Weights of a small transformer language model.
Size: 9 layers, width 448, 7 heads of 64 (1 for keys and values), MLP 896 SwiGLU, vocabulary 32000, 43.6M parameters.
Architecture: RMSNorm before each block, rotary positions, no biases in attention or MLP.
MLP neurons of a small language model. Each row is named by its layer, matrix (gate and up: input weights; down: output weights) and neuron, and shows model dimensions 149-297. Each number is 500 + 40 x the weight over its row's rms, rounded and kept within 0 to 999. Numbers have three digits each. A neuron's up and down rows have the sign that makes its largest values positive.
A block is one neuron, or neurons of one layer that tend to fire together. Before each block is what it responds to, as a language model described it from the Wikipedia text at the highest values.

Responds to: The newline right after a sentence-final period that closes a Wikipedia paragraph, usually before a blank line, a section heading such as ==History==, or a new paragraph.
L2.gate436:477488527510482469481544570490538509495469486504458549484576502502521470568544464473526467524508456460488489509535498528537472547487470480489501509466497523491511521500565476472473475584527486478563523451458512585504519592495506493572457492503506537486380562534529440474532460516455518535529490529463502548466483496512558528487448458429525464525501501470469476488503538486458468574424439549405434530552622472557550484474465472566477506541470487504
L2.up436:512385485513515492408450497474507526526470485482506548455503397380525451546494527508539534482567539479501436444511557531544459553519498495527594512496508570503546462426550507494516538522527483480504529481512481556562525539461454459501518532527492473514479511484465579504439426492461418563503489618493529572493469427477552544473492491522507506488431524479449492590511533545474498582514430483492494507539511447479500484480453460493515548468509460504
L2.down436:489381474533453491524423521528530502466515427493546489477477427444511464529562483569487534549502499495511602530535509484481533548579533506473504456476604597461446522518504527566519478514481540550518513545464523545513510514526505543391427479459488493358517537485544507483516499524558564464524461507515487539535512556500534538522508479562537457450487537567447497509574552487522537483482567542499513462496486497461585474524468469497529507564531514455
L2.gate441:513480501560505471429487478486488460570422514475511489488520514460547545504490511429479545500453482530426407519465589539490540453461511523553458485497511452479536475499527503436476425576538408515520521484430488500529418534536539455473516525544538484518459528486491452518393507523454507588465524473524536528519499526519515489445482554487502487539520468522460555481453526493473490516458536449485511537513583468559555550450454483486546514473512499477
L2.up441:553492495500559540492518536546423537515518433555484542515506551514489531513529505501547479536486513552417483525539498535560482464546518524582520512500459487500538528538514447441520472495469431540519537487521539479507488564490541563510566449571603548538516450513539493525512592406509446545492534501573571485554533460570451465465522474474468562497513523510528494584500495506501412428552565509498544486454441507530474565423494424485447597488555497442
L2.down441:534555479497525526543490424442538497497516557501509504525475434471528486518487495535460483496476539455501471501532544520424484515432495468455481479447536474503529500511528500542484548481465524498508515474474517495545421399546544430447505500493483518414531465487478495507464488489468462450527466510462458545478489597517522494483492502443489523500469525493526522508505497515504483516441468496455430564538513566532531492543504529508570476486481523487
L2.gate529:479467497444476594529547492480620499546540475574459562496455535521530483494441477499470487536552526529496534493496514551461482422503520466522604457484562535397505420470483499513511530542446551519489490516518433487490508497522509513491565527412574522515449541494528441579462537510480516470462510574435533477470469545522574498491454483445502475551536503529508569497477498487501528478523537517442556481452573526449438520515468488502479535495521528506
L2.up529:553501537452551466539509523515455513522556527478544476473431480547537519502507492489475541598482468485442485465554460474532527587526462534478470553501584499473513461532465521498582446483489478477486451460454497532514449440490488512506537467560480530469492475458539476497499508646526488458525536495578528475489470515574511465471565552555522392549536548542509425449469535483462555532397483507530504474525476506443531482475518509531479475462483479522
L2.down529:503535518530564468484518517474509484407532444502526480481540476532557553477435489434502485517580537532445510530521448556550488465474499477438460550503486519464546478533493536536498475530476424505493486499467473479502459551452612469511434605447529450451539508591520512483537515537488497503491432558500513430533541550599449506531455425547475469472469570506554460491521511464508498495447526456454572493449488531490488503463542452519524485525537519492
L2.gate780:476500475529501454428516548542471518515482473503495493515509479625581487579507450495504489490461490525508523505596535525534491455464530509533486516484494523527547462495451451503540499506481548541533514435454470547512420523513468498522521514503480447522509595493530571522496518551480499484519515531580488507500526576550542548515456470481454508540444539470412483528415467479527502497463446495478512486523579542519495563425499595528534479457502516431
L2.up780:540471526548491544424534464410525516468550484455534477475453535538446471557492566493522588532552499476522502473492503531460505561410521445534473440597500449559503500483533538493497585502502502501473526507518556476513513499547475536505472532498442497472557458473525516460451465519509561490454489532480517489492442468498476546460571494470553512496566479539527434511500393495431432566566519534505536523512557579464509497472488560419403534492528501541
L2.down780:489421449465504520510498557513534476495545555535513479453539515522508505541475491494463495496530481420507520548573538547562493430439526492465438463536505478506493405525495471522529520502510548602558491505470512592497456519548435482419533516517510516567570503470413525516438489505538500505518488529464473543520500507562462517435558527492550491433503534468521492578431523489494461556471550498435480500510512532470529533500445592494517616523512510489

Responds to: Hyphens joining word parts in compounds, transliterated names, number ranges and table cells, e.g. T-shirt, five-pointed, Ash-Shuyukh, 3-91; also table separators.
L5.gate832:503496522541530534572499508473523511542532468490533481414450565527455540522507545489469447566522485494516437539564513463459609486480493512499550475481514542468466479488493431501490538539524486503506509546556498457410503469427484472462482457514523546452424523528467454478477463501487518488428525526480499450487536508453508506506464448537524441523519408558506448481498489578533481510543508446464489523529486459458522509500525485483428467478493505512
L5.up832:588479589488479506498483537479482509519537512509606486449480472529542529491602511519499494622538505520490445523568461544491567470498522448505520471405576520488457494509453507507479488542493505483483486488529453570536511449452508538500469493544510535527463489572497496452486467557483483535553507503436540526515481479498452492584533481591453472455532490475556508533558444478474479498511496508421528491560574471555537477519471487504470501402480556541
L5.down832:503471536434463495495480542550544494508415474510490451520415518514502521507511460530488453546517423532507434580607525485470475484500524542523508519557342500426524511509472537492450483521432566463496506558497486488494469535442506466454519495514463508418464495520515464495426458526462478454473494490524493497488474487479561424422424436508568502501473496525533406582502495496470532579498472522510531486532469506516488444582521523406468523469459474468

Responds to: Punctuation that closes a sentence or clause, strongest on closing quote marks after quoted praise or remarks (."; ..."), also plain periods and semicolons.
L4.gate144:531492547508537452446495516443527500516511451471437470441495545536527564526393503499526479515485485463575482475547496505489495507433490521458584396556535552481440543486533445550532504549560473485512583564528444560484490439423487485458542547476509577567505486461490539511509567554526499467565511564457578502466604482452491430560479488461527548478496502442571529533484459543504505579525483577513596502493545475502550538455524430469555465542484496529
L4.up144:498520533499506470488529484449481504465505517469526449509461441460577567527457493488488490460596466528551517504421491492532520508426520479481535459556422478548459396481500521461515492563569522530501431453489503531472499554495551526489455511497454547391486472494552547488486528558545469428564434500508579531542491501514524501511496492517524557484454478510459482469523492567446491475514518507455554447497426473484388567465464519502563514468518556546
L4.down144:434543484540543484536448461473454490587465511475522523484470478542534474559474442496512471467610483462497486488454451491565534472489459471511501487527532526587448603513465541560595527522445477451468437427521510491465495488500481521415498522525448525421431468536512506552500559462494529537489482535530503472458482523509473465499474485473455500484536574533473518473497482488515461511482482533524522480486539555561467542537469524511487484461449557479
L4.gate199:426493436461481359496558518491427514571511570456547512453488561451516530520505440490506514481486426476528571475529480524560488487471499482528510502509525470498476531387527507430458532541518485585471528482455480444542473501458528478511445473526417485580516553495465500479464586485445499482551520503443518568607499521519471521535517490523491556479507491378523507491543450494449462508490497508529535521535565513520575520513531509463528530451567481490
L4.up199:464480488446530444498431493423438508477467583468455590482500509500442530523478512523502453453439470487477489548529523533529479462485545473448488495573506521491403519464526574467474495501536464469515527510498454470424463501552475526518495476551481532508488518472461479525420494491443448502449548541452471525490490478555631511489432574550512489470503570478522510539486593487489492467548481518531524468517491493491535536471497480494456516486528525565
L4.down199:484570489419558546499519562559472457489464439415559563503470508496486482523519527499415497541497458552458488518485532491516468547463522438520535459490494472510517519527519471490541510537557492460479499538459459465470472559414510502531510501512550373448495466506557551543482469529556469531483531530479486488453412552492495507501520503535442490450482515489477475485520494491473534521526583503471544515459469521593495541481500464583519587564512529527
L4.gate214:486479466517533485446497494530457479466476538505542535452486553541539458451474452434534522492448492515529521448521455603503543449451509439502527469469544488483437439460507563528429452553511494467471461474481445522516447563550486477405520552508528429551592498500462505531495453506489496497462533523460562540513447676503486482447463418549528507507510538514530549597484534535495559531519577501518578484503405545465504474451461491471470549494504492520
L4.up214:536481487532434528464527579505460480425479500505451443478525529460527433475576563404579523510495419531424483488449521494486549484493539519574451517566430449517480415455471464529503469500491444475463552525524503436552460502471550471468491508431500432441511488470464445479557492453506472512460518496581484531554492516432466493502483490459469461455459536461526522578523539483481493536485526508528429559473485539570527474499457449454562492444475456531
L4.down214:487477484506527532481555533518512523486510572497512531452446475556520551564502521521421495548528529531462469445530496534467472504466504496511508451521492522424517503448463537509497525536547458482477498454448498510416437437537487529507487539456569442464532506556505411492518510509471510516444458563489535456538429507486459452500478479484505554495481455501408523576527551476526513534456525573516514530500521441490476478479552477483493556501498430517
L4.gate793:517513449482552548481532465464492479506516543490513522519571483472486520503469527503539553453542492510424442444482544501478505468445561471592500420461521462510454512493496451492439443479489538519548506548474512436503470515498480535427472443533429473511473475464419478623525563443583512412491544487509502485529504515566419458448495551521543540524492535438477508528556505496614575447545525503480446451533472504482542416453502561531460464454508534557
L4.up793:443468515476489521515443461425508473469543487475529435535493513431500541497522434489494543525478456464525524525467540489428433414507553451592466477502569597492506614509538456498495511441534567437507558542496524489460485480489475530559430502524516525507388491466528469514488506494446451452539452568477489517449519544594560496514502523492526608542558483493535503580513470539494480516511463505520566505469574523495547510467564508570498534507505499540
L4.down793:502507504513423464492495528490527497582506469441461499499526481430499504492502517572481545474545532528462508452482528442605504519465520510454483463512485516510504456538451437527463496431501538483439510494501498520490572470486456471473516591489489548473482456565489459509480532452516456534430507443467466471514401537463419429472438528554464561554458488475475518462430549490511554462525524550487557413470479514457529582571527561451476472508490493451

Responds to: Sentence-ending periods and line breaks closing a factual statement in encyclopedic prose, e.g. "regular order.", "temples, where they lined paths.", plus table separators "|".
L2.gate52:490456509525502523481510576525504493476499466509466599502494474483436531550474534509491483495452438543477520539501495491491544496407530535460445605490449500453511546502500491523530534531360478551447535483457604541505508546547457494458502526461497492463516484426505469491496521559528525449472469555488471476476542492533489375537510438495513430519464502468534587496440500512474453583506546533502581497500511485502475529555482510478477485477490544585
L2.up52:480460491523509513476516549480480514445510497456503532488518452460448440502442580451527510486509462509494508529506591524509497483417504586564458589484506479473540539555512522508511471527496500622434561481482500519524510561460432551436523542468538521481525514438542452505439528582504477393500355481507547489505532514488468468539516459485479474577478493500518520538499557522516449554435502557510517478542509468439497479529498515461479516454504479512
L2.down52:567448507530680503523545473485508486449451465504505565486523450455566505558419504512482491455533528526507506522505552484527461434504465531502485465512518531438456520484482503517492440515520484557397568506495492512507499485419504531402491486489535553364484537507537507516499533493455429494539412472440543510486524535478548530553505486412547540499491522533543524534496582529472482545541490600491541450523501552492484433493448452488512492490509551532
L2.gate169:511491472507517561466527519503495500481456473523496522475486419536509461550495428464466497481485492519516519547514589469501495485546494510488471507487510536515466418444491480459440507526437472539558513557544525528488575555508488446565554400484555534419449506602499475533444546539506471457527468507534474520457509539507520496498513495507548514526459499397539488455570451501483543465515495539549513470456545512510496552452445471528518570576518458476
L2.up169:421423551452513462478568555511539475515535441509498520456479374448527532558494448475478493554512480503582529541521566442484493488429502528494545587521481537491445518451502561587499464471446547550517533514486521558520439539484491564515500503460545562527498458424539554510472502525493516526516461555502534485542454540405510486513484434517552527493490515410512553434493538469481544522533489507529497521465497495527486431417506475460464504458509490522
L2.down169:465511523450515490479494494463530464464504518484448503488470468420588545497508466472521452578516523492570468572507491471527563502482561487465552593536539539502467446448526565631527573486474508540552463466501501526512464504495507534538463488476522534484470462439529448548462493485501544490586476544497496524506488497396446485525490480451494466469470470490490493461508515510501563489491500528515490514498411495552471465459500461467502488418547490517
L2.gate333:459398493532464543432472526521583463446520514465454552462555441473460473476509556454507522471465523569476531527519516497509542531444540472514483511456484483483453483564466435480473518541499562502492555473507480526495444511501489532438498550527513552461513461487523501535487481509486515486505459536440491526502520512538492463531567413490496477490457517534457443578469447521477485566543528594502508487494540476516485530500464529437512473531471503483
L2.up333:467477434548483527465465496461610498419467521453475554477501459525517472512427541494541477468497507550504519541537508532483502513426503473535479536489449535526430509530463531513484535486519477520448606500504487516539478523441482596388490544458532510457491473499500500546501498468483508374464425490501512537467522511534480508573457435455483494460431523560471481566532547511529475561484472552484517485489516522549504484473444476485579428537469492525
L2.down333:514509452550428541558486543445550510448461527491512516476447534530573502539427536411556505503553498535576514519501493551493450508451499451523509480530543503471436509519524632505462471487541483485474527463479467577453463483491514504398514534463517511253424518496480561487524506485493489485498487524479490539485539520500504426517499499462507496453510512539467490586512582477523532448486469531450588508502482498507478448441467449524509475475463508547
L2.gate749:504528497435541516494440510523603458469556547528482506508536477449522571513489510500515499481450533575492537513580523497524550508517444490505441508496482499505483516497486553413512488508499516470547525528471456518514529463538485557520455538486515536532474448467550453487513467455511501470569486554486492429415507508502496483487458391559528462499502498538520431451519634493539489470482491481574515476471478567533507470582449461516506534543606474521
L2.up749:495468575463490485472487457457507477462514554558425542530511415458478486469475462485511553482481497551527534499506453574511541535465462494437465502494512487494511539451571529453520502524488525429438495534489455589506530425548456666476517550502508534477503470473461455523470445531569454512498525506542478496424433496491498488518464449530588504512525491539555507421454536484430499483474525472536475566477459454474509536470456521442508543536502515574
L2.down749:518501476567506516522503538572545506509502447484530508527503525467504485448461549547515466573615515429525540456536499559590525492490503488521465441445464459557496494521516467475479523400423573538454450499479515465537478550436557484469479478523549542524516527526437537537469515463515487564426504495484560533551444557486535507529474583472407490440454483501479430480496412514440503533582488510518505516554467511544480441531543493466524451425476469506

Responds to: Newline tokens that end a finished sentence, title line (= Name =), or list item, often before a blank line or new section.
L4.gate51:549446493512499493492455520474526538458505511486503525505498560506499449495463536511543494473437534538457495482472488477398562471470509427573427515535506480435462492549515485446452492505504569536496521473592501524499492563494479574397543511421550515453509429493493488451468486492550452536414421542546549522465492567433488509593497435466530450507517529565504513577433588502514484570476503521517532534531593559525529427493400487450502444482481529519
L4.up51:518492503488522500456447534513502530444513485495503530468513512566481458544446520492578495506437506558458476535511467458447470478364463461599463497507533490434442521562481482447513504505506520509399505473543508487509484577455487542394541513400570487469505436516485514445503497498539457504449399559516520523469494618447483510582493473463500476526548553551486517592475570508512486494475465496496557508484545559453548464481468470452520445456490505528
L4.down51:502509456549579531527453502518535540443484507529495530454492487537562450577449511464540483472643508517512500571474478535464438508440507527550478505543533486482457523561502608504519486516533447535450552491478484493505495529402539558387573515507526497357416478527511531496526503472521424504530420552502512539518494585486498502559457499434497536448510550546510524595538573484441471478471473517506553452504529530494472428463468430508506501458485565529
L4.gate167:509448457489550508481507459504515509503439444531472560504489452543543480535458523478474538528524475594466528466517466573412498544467474473490510469488497421484511484508524493489476615562525545488458468485503498523492483501514519506495453470482452576484530487519546552468506461476469407503608504526480489513489478558450511539525444509487501446536496545552490475523484529520568503517489478494477498445536500515548458458533514516476529548494505594522
L4.up167:549504542495497524507512484458475503521482463472512498476461531524490553572449591510530480484452485460526507528494528487514515564440524498545525511536530463492516593506523531442512443448505495532473560505501467500525501452492537526475509586502436603500536433482542503430524497493525477553528454451432551504510472537497528486484503473489521497474452532485573487507558516488551491430506496576448465539479488536489589471507465489470501507514501536509
L4.down167:480489530502468481511519563496527505511532481496508510488481502440460483443455519475583500498551535556520488491488556464510494501531478437469526462496419475451481516490565545431522536456531525531435542480527512449501522470478512490437485474488445531409465550520497499506516482500442487510508509434465438508444504477531530492509385498441465549480496457493514469434468515509597506567513483523469475481442519473507474511505450472482483470485471486448
L4.gate345:434508469552412485540512508503535489477522545518511477471420443474539524458485556490507453529510466461499549551520500492465421532478581486473490549447465559496553503525582561472505523576583538456496554448524513545583495524494434536461485539468485461459476471483428523498566539548569468470459473513509539540474412481441450470549469458479475480528545512430443502482414463465476505523462434500494597547562521485419536495484508525481466471520545573457
L4.up345:548521500524485522561493490464429522504465512464478487527548521497534520585543510551466446486523475525509520515494559556471437400479473510486514487537483446496447445554482473578547538481491483526428540519498512464414556577560512469480513428471443498514508477508559524490489512502382440503494506507501506484505448596525514473484460555524426455503439533477455542536529441580438490489506530493459463467550578533505497528469487541575500476520509535524
L4.down345:558477529526513471552528488480578499515541407496491475487410523551427506485502483473488476533531491532598524530521516399599526535524543510488520463519463571530478518539426471519501482532614510488524562425521508530508501447565417521525432467540567446447531483505541401498551509556524478482466438580519485478545455492473559535476520490467476527518502506454507562519539463477519465451469480488510536533576514420515495538507499562480529559496530486511
L4.gate462:465440509436516466576514524439514488507496508484549466540572543492527560501464513454469551505500459510484579535509459453423451454481486481535563539460515467590489510499487506478529422486500543399513492559471460478488435494454497452491525448529498504500454501555507526531566514574505484546483482441463516474588520488528511564485456526502462463488511537561455480425483526471493475536495556554534540530492494490495475523422439546466445531464467496473
L4.up462:521481485517461477499460500412501543532469510500484510507508466516528508456455495489462501512554410506544499517482472501558475488518565529465531490489522492479452494418494536494495517439528607495557535520511487435496463474547420489580460487573495486495575554468499575492545501514487472458449435447512513589561385613476548586464476532537509540558427554513439510550575533445465516494457425457500560546475557457549461513550442508452486482477536508484
L4.down462:588508486537564526580433497540505465429463535463508489585508454453535505473477521504582403546534482525408504518510429573496495508584493434536463419499499508445517409505509487541523579446494582493455545535513453555533510554460559503439528480522550525542493559471524501515525548463481517480500532481596441501469415495443525479460393475391491512502538494551549474521485486504490401523517534513547466547526548496490555465430537502520523421505493544466

Responds to: Hyphens and dashes joining words inside compounds, as in American-born, Turkish-led, Warmian-Masurian, 25-man; sometimes the second word of a multiword name (New South, Youth career).
L4.gate589:489544540461484537504488491538471516454465518556537487548469540491577492430534470451458502553388461518531443472464461488461516421501546441563468450529484541534435594596519500516519563500510561457506424491548521493519499518523500465416485467497565562546489504523500514539459470570534427486497474490469536483546600519493528559525572546502388423475496486452574537512451426603538523512442475543485518493516536536501562498505467569439562456518483481522
L4.up589:519557442598613491492545447425593497571504559460477508489490523519453485464513503568516466547543510507557562475544580566548542515465445529485501503508427453515446511551476494548498502450547567514512532445483482633501495488479496439458555401498514406515598523421521495486447480518488511498518488512554464548530486529508525464507509569420475518535501524530470511516494515435498538516441524458452493534510556398498549563449469461526533483449536516569
L4.down589:544474539572529532541496539516432504466521508509493502470478540491471519540471504515462483484528554524519472495568443532559412510531501536550439446499535539500513549450592550506557470476463491522553533543399456474453551529428465475537470490496472560414590445428531436470520548453492549508511466585546483564514464448570505479427522552451473503442549477523524454543524476506561493456449458463499461462512541490445494486498556457490556573499480517529
L4.gate735:426545479476587454525478515424469492518593484524441507545458484468462480538495505537522487510502542559601493462447494521471594537393523459509471480430498469538492489467555543568505499481564522481476445556489481488533542416402468502524533395409435494549562484506577516484485489499527486537471539506501519566481458529522466445494468467534428437442546510517462459502470575534492529524552499457478488509513499488482481502530488509468458394583514480499
L4.up735:529517514504471441458527559500591524533486465542413538455469491532538517529531513431462556551541518516491602471527512477503515521538540559512521514521448478380431507549506496529501541424520530511527509539490494556519573489444461483519544556505495593546558497421452440563531443526489528462499484569407478532529459431568573526483578416524523498525545547571426519436531524542520572516588485498440480471439535491531531516556513479503471531522553522512
L4.down735:508468464482518504558490558500456512462520589500480479500541500498543540487566464522420556502434497524553497508518504506543546485564456485548520482463407464441586543517532484546497467539553503448450421500526454532474457482524569554498470487514518471535438516532578541511485443487548442424428562426582472518462465523506518416518508484533474498505464478534562493461496542576521495536543490514525584521489457451460477434476422481433503502485523543510
L4.gate810:464531471418559528460546513500562513544547450544536475410405480507446420597500466517482505495526534536452563572496524428501462460448422543451519503479521535484506491532479497528619518547583506438484467519473537465497483555576464494464501460491516505529469482513461523496472527440513502517546539469516503550492474482518558470507535470532489521483491388519513485450543570446501572545526500533463531533486465554507562465557559457499500538500464518552
L4.up810:484496528573624527455499587556502564455557518551507572417523390504475467606517478487522487524510538506500532463556534507520516456490505399457558468497437443498451525548469520498524475619502511516501428571447504508478547541496499544527501416412517518441483525479473512452487544462589496506462520457499517512484491496480462502524531495459435492500494502540527439536505496531530539519453501592489555483510453553463528529478519512504443528510493514473
L4.down810:473531473481444469502430497561456466506463510453499438455413457551494483495523512495528536560449551444487569559470581482484493411562513516414518451504567496606450499520487535483426473552459518562478530459479518496455432492506426480500527460603499528489470490459576532527457543468484494487394490471568492542512490498505560384494480516525515518520507399502456453537459469519560578507503502488527515432471465549527532517496452508507494477491546489529
L4.gate843:534533510459450552522526547504524509511492532476502549498533517479571466423576522430473474490525501514398471485544548521552510575497544503508453532535552483510505462450565466467463458488549506458546388482564490494499511513502524511531451493429496531493560523532536519492497538482494548502460531555491533531527482483497475496496549482547523523400461458497487536489538499516482580490481485480476486471511484550464591451437544450508463543462493435461
L4.up843:493560528478501420552534485479560528489457517510484477481503503515463557534448509505440602512491513541476464529538410472467519539484566440507471454556489500487421538502479504482494532536564501510447512464448517579470537481448514481504512494478492584501491546493482417496491509533449416612485492505468521488513508433516482488496533493528514480410529447516581535440504491450582495494575462538507509575466497521496466526426455524455470494391496416466
L4.down843:509476517494583456508535548494538562479510478500480492522449485481534492458534439462463512496498507529480546505474520561504506446490529468504543531451493538517517436534504508468466538515497474447498495512576436470432468434498577502504383465489495405444455556435445509474488483523510501555471453479581512453451480472450554483554501437514495546513452481479478439480478519489494497493444445460562495522457535534581485502472526544497470501452518468478

Responds to: Line-break tokens ending a block of Wikipedia text, strongest right after a "= Article Title =" heading line, and also after a paragraph's final sentence or a "==Section==" heading, before new content begins.
L5.gate851:526529454448467497517463482500564471432533544549523531478526487448570434525486540396554496508514523511537553533449491515453453519495533538507462422510523475548429503501497668499495510527550508614481573512511520491511542463487515617423487524505504567511515442471508427501522518448552479526532540505502491531508545607558557508529566494534454619536477520519481521555517509408511449484514599499575626486581586466550481468494479478499446504506497542506
L5.up851:499536458556499514601509519501520568399507517511559523523522497538537442549446563514512512463529511500476498487511487495457521568489526493570514502561527475491523521571483542458507500520524485488480501453479495496482522547414571512397531452463582518428453502562482518481549475391543457501536419497475545540527551579496529462533475504471484492522468576533439442586538538489447491474479538524501497490508583557573520439474431449512522495493483540502
L5.down851:499511446544496523540537550491455531491485532478535549519539477593581512551446496528537422448574398534520427553515453519495468523488505507504480476509524495498516390566514604514482463509556509473475526499393542515443443518417494515477554470431542490369402519586441511506499469495462485466467488538494496490555512483465498492537474446472436458473414558519486539594495534462572491475447526482435504479490540543474469469435476470539563540479497515506

Responds to: The hyphen joining two parts of a compound word or name, as in Ne-Yo, first-ever, semi-permanent, full-time and SA-26.
L2.gate408:443464510521481457536462439505521526527518502531482486454513547577508587475504527571506464482439481587470483582563506477471499473553483424524486512423556446431542460500601531526522457575512438562470492512484546507463498485530500491433540472455550463500449486554575438518541530408529495503488511494491569496453466569499458504549496539517496466457474533522447502542524472475533495547520524553438567520533436446514537501530522532501462498526571485549
L2.up408:480520533497478504473514425546458478586482463536519481511446566534468516537523490507469464485432464512533550477504534488525486479521525478470494535497509536498480534526481491461575476490525520509511474492457560499466535513452515585497510468586522487552438457551476514507565555553517507531467491458465563423444501544542458417475555527551523498495564438485517371511454503503551551540494458555480523493473503454512539489463473494481520481479489583572
L2.down408:479456453441454504474512520512437519477480542587494506469535521552487501431473383539395456511497555508431514516452462464435513477514503530482489505437500495481405496470481506439446494520548505517530467551558428483469443510482465497446459478517477507429484452512510470468504481501529483505460522547553457517531552550495528419466444483563446552513502473532506509462523527501495514527470487489498539520454479532451504528477434432545541489478500521590
L2.gate449:474457512542467486568511513515526483533526538496500511491434484542504475517478502489479436531480500517495477498533489513474537512498562486421550547497499525428460507496538531549531463619533532591465481556461423489433493523432500468467515534507493468481472613521439425517501568581514571433475529565513557444467506478439465442532455470592547478477516407538545480482473456530462647565499514500476509421427539498446479505476467494477471496423502564578
L2.up449:527520509531447537527488507478459494480502500522506580454513428542536453494512444493521521549510524486414442513547507479513538479493542453526481482493566503504497477526434491557488436566564495516492495551515458561500484459467447458433515448470403531451466482540495450493409441501532501506449508534550464544519485509411514408483476429513408531590513464459555547539508502454495509485460388498476465433563486541509532494468512484527483545414559548508
L2.down449:446512539508460466513494511523471479594481514525491414500422507508544522444451511494464490480455449498476498547490527439511526491552510569487547506461443529503468539544586518499525503486509532435574443478478509429477486509504473493407539482543526532409477540469414423473455509487513556442492526540559509455527524463462593374458510454543553509459550408536558475533490592541555656607523477514516497478444459446520491513535502534467500492433525488497
L2.gate549:529553476497500472534580532466438509457444434514524525516461529581459464489596514474538532518504555463444461446514543570482517558458543463504519501527520524580496538524464437486530497584464513459512551463528465474524498486519516585513507493501497484421502419509502528496566520498508565487537527519476555529535469488473452557442469512393556479514496465493512560497496495509518531529521479517511492539533491552506529471518412511465440536542565512520
L2.up549:460514482505533535486563490496509434536453512486536458476466476503499470485443434550497411536441492518475510496547545546498536492476526540487605568500495522522486519526563446451502444496493527429503504466502511531439482582487472383462538502519515470505462546525472496533508491458451545470504487491512571487487586449412524460522445500508475469561465502483491497517428435550511557522534517511486396504497481501519501485504531532571464452474520467536
L2.down549:461506515435282466492518547491528520540544529549523481469395488561529498495545457554474477506450549504483517466500531511540548524539487512430552566486449509513517513467492440456478498542483474458438534505551393460544410477451542448499548421527494451514546500526508503487497500545489513502481474570518469451490520521499504490432468500549589520553447472498478573534496491505583599452495490481526450555540494511450558497506490502503489476448504456457
L2.gate644:505513569556551431455585518505531501432521513524551507561467542551504559523440471493492496452455492487508494464527541475577530482536529483550440466489523508448443458512512534448504508524546417577565510491542502476506420482524484449471478481538540540416507505518517425554458498520501489502482543477535502451519468511524536467531460530499494468507534414480478556476539491458479633508488442496589412515424524522505536503568466475530551466461498506492
L2.up644:538461576475420446489489491467557476533457495485578427508508456512523509526497465449438460492460515508557498496513521567480465469419560486471544495575451548482450476505524539464529555489528464503445464537504449517464439461422503432517479503505462539487499573503509506520512511555522508468514542538436456464539499488488541511539487528467498427504504448550483480493544439470498468562481433509473483449481457466561574459458528478449508508479457497457
L2.down644:529592487489479511523559542495517507472523519506518482491440511525555475497491505451462496519531502539499440479488538481513544541561478499465468472503486552499506452544489461502498471498484521522475559502539537476520476522541410498408517452499608461462506452456512452578482484489454466463523478488498532478491538519548452439473481524494476455536465512516542607533529504516510656459469553510502460559464494515481508491600519472600497497485605541535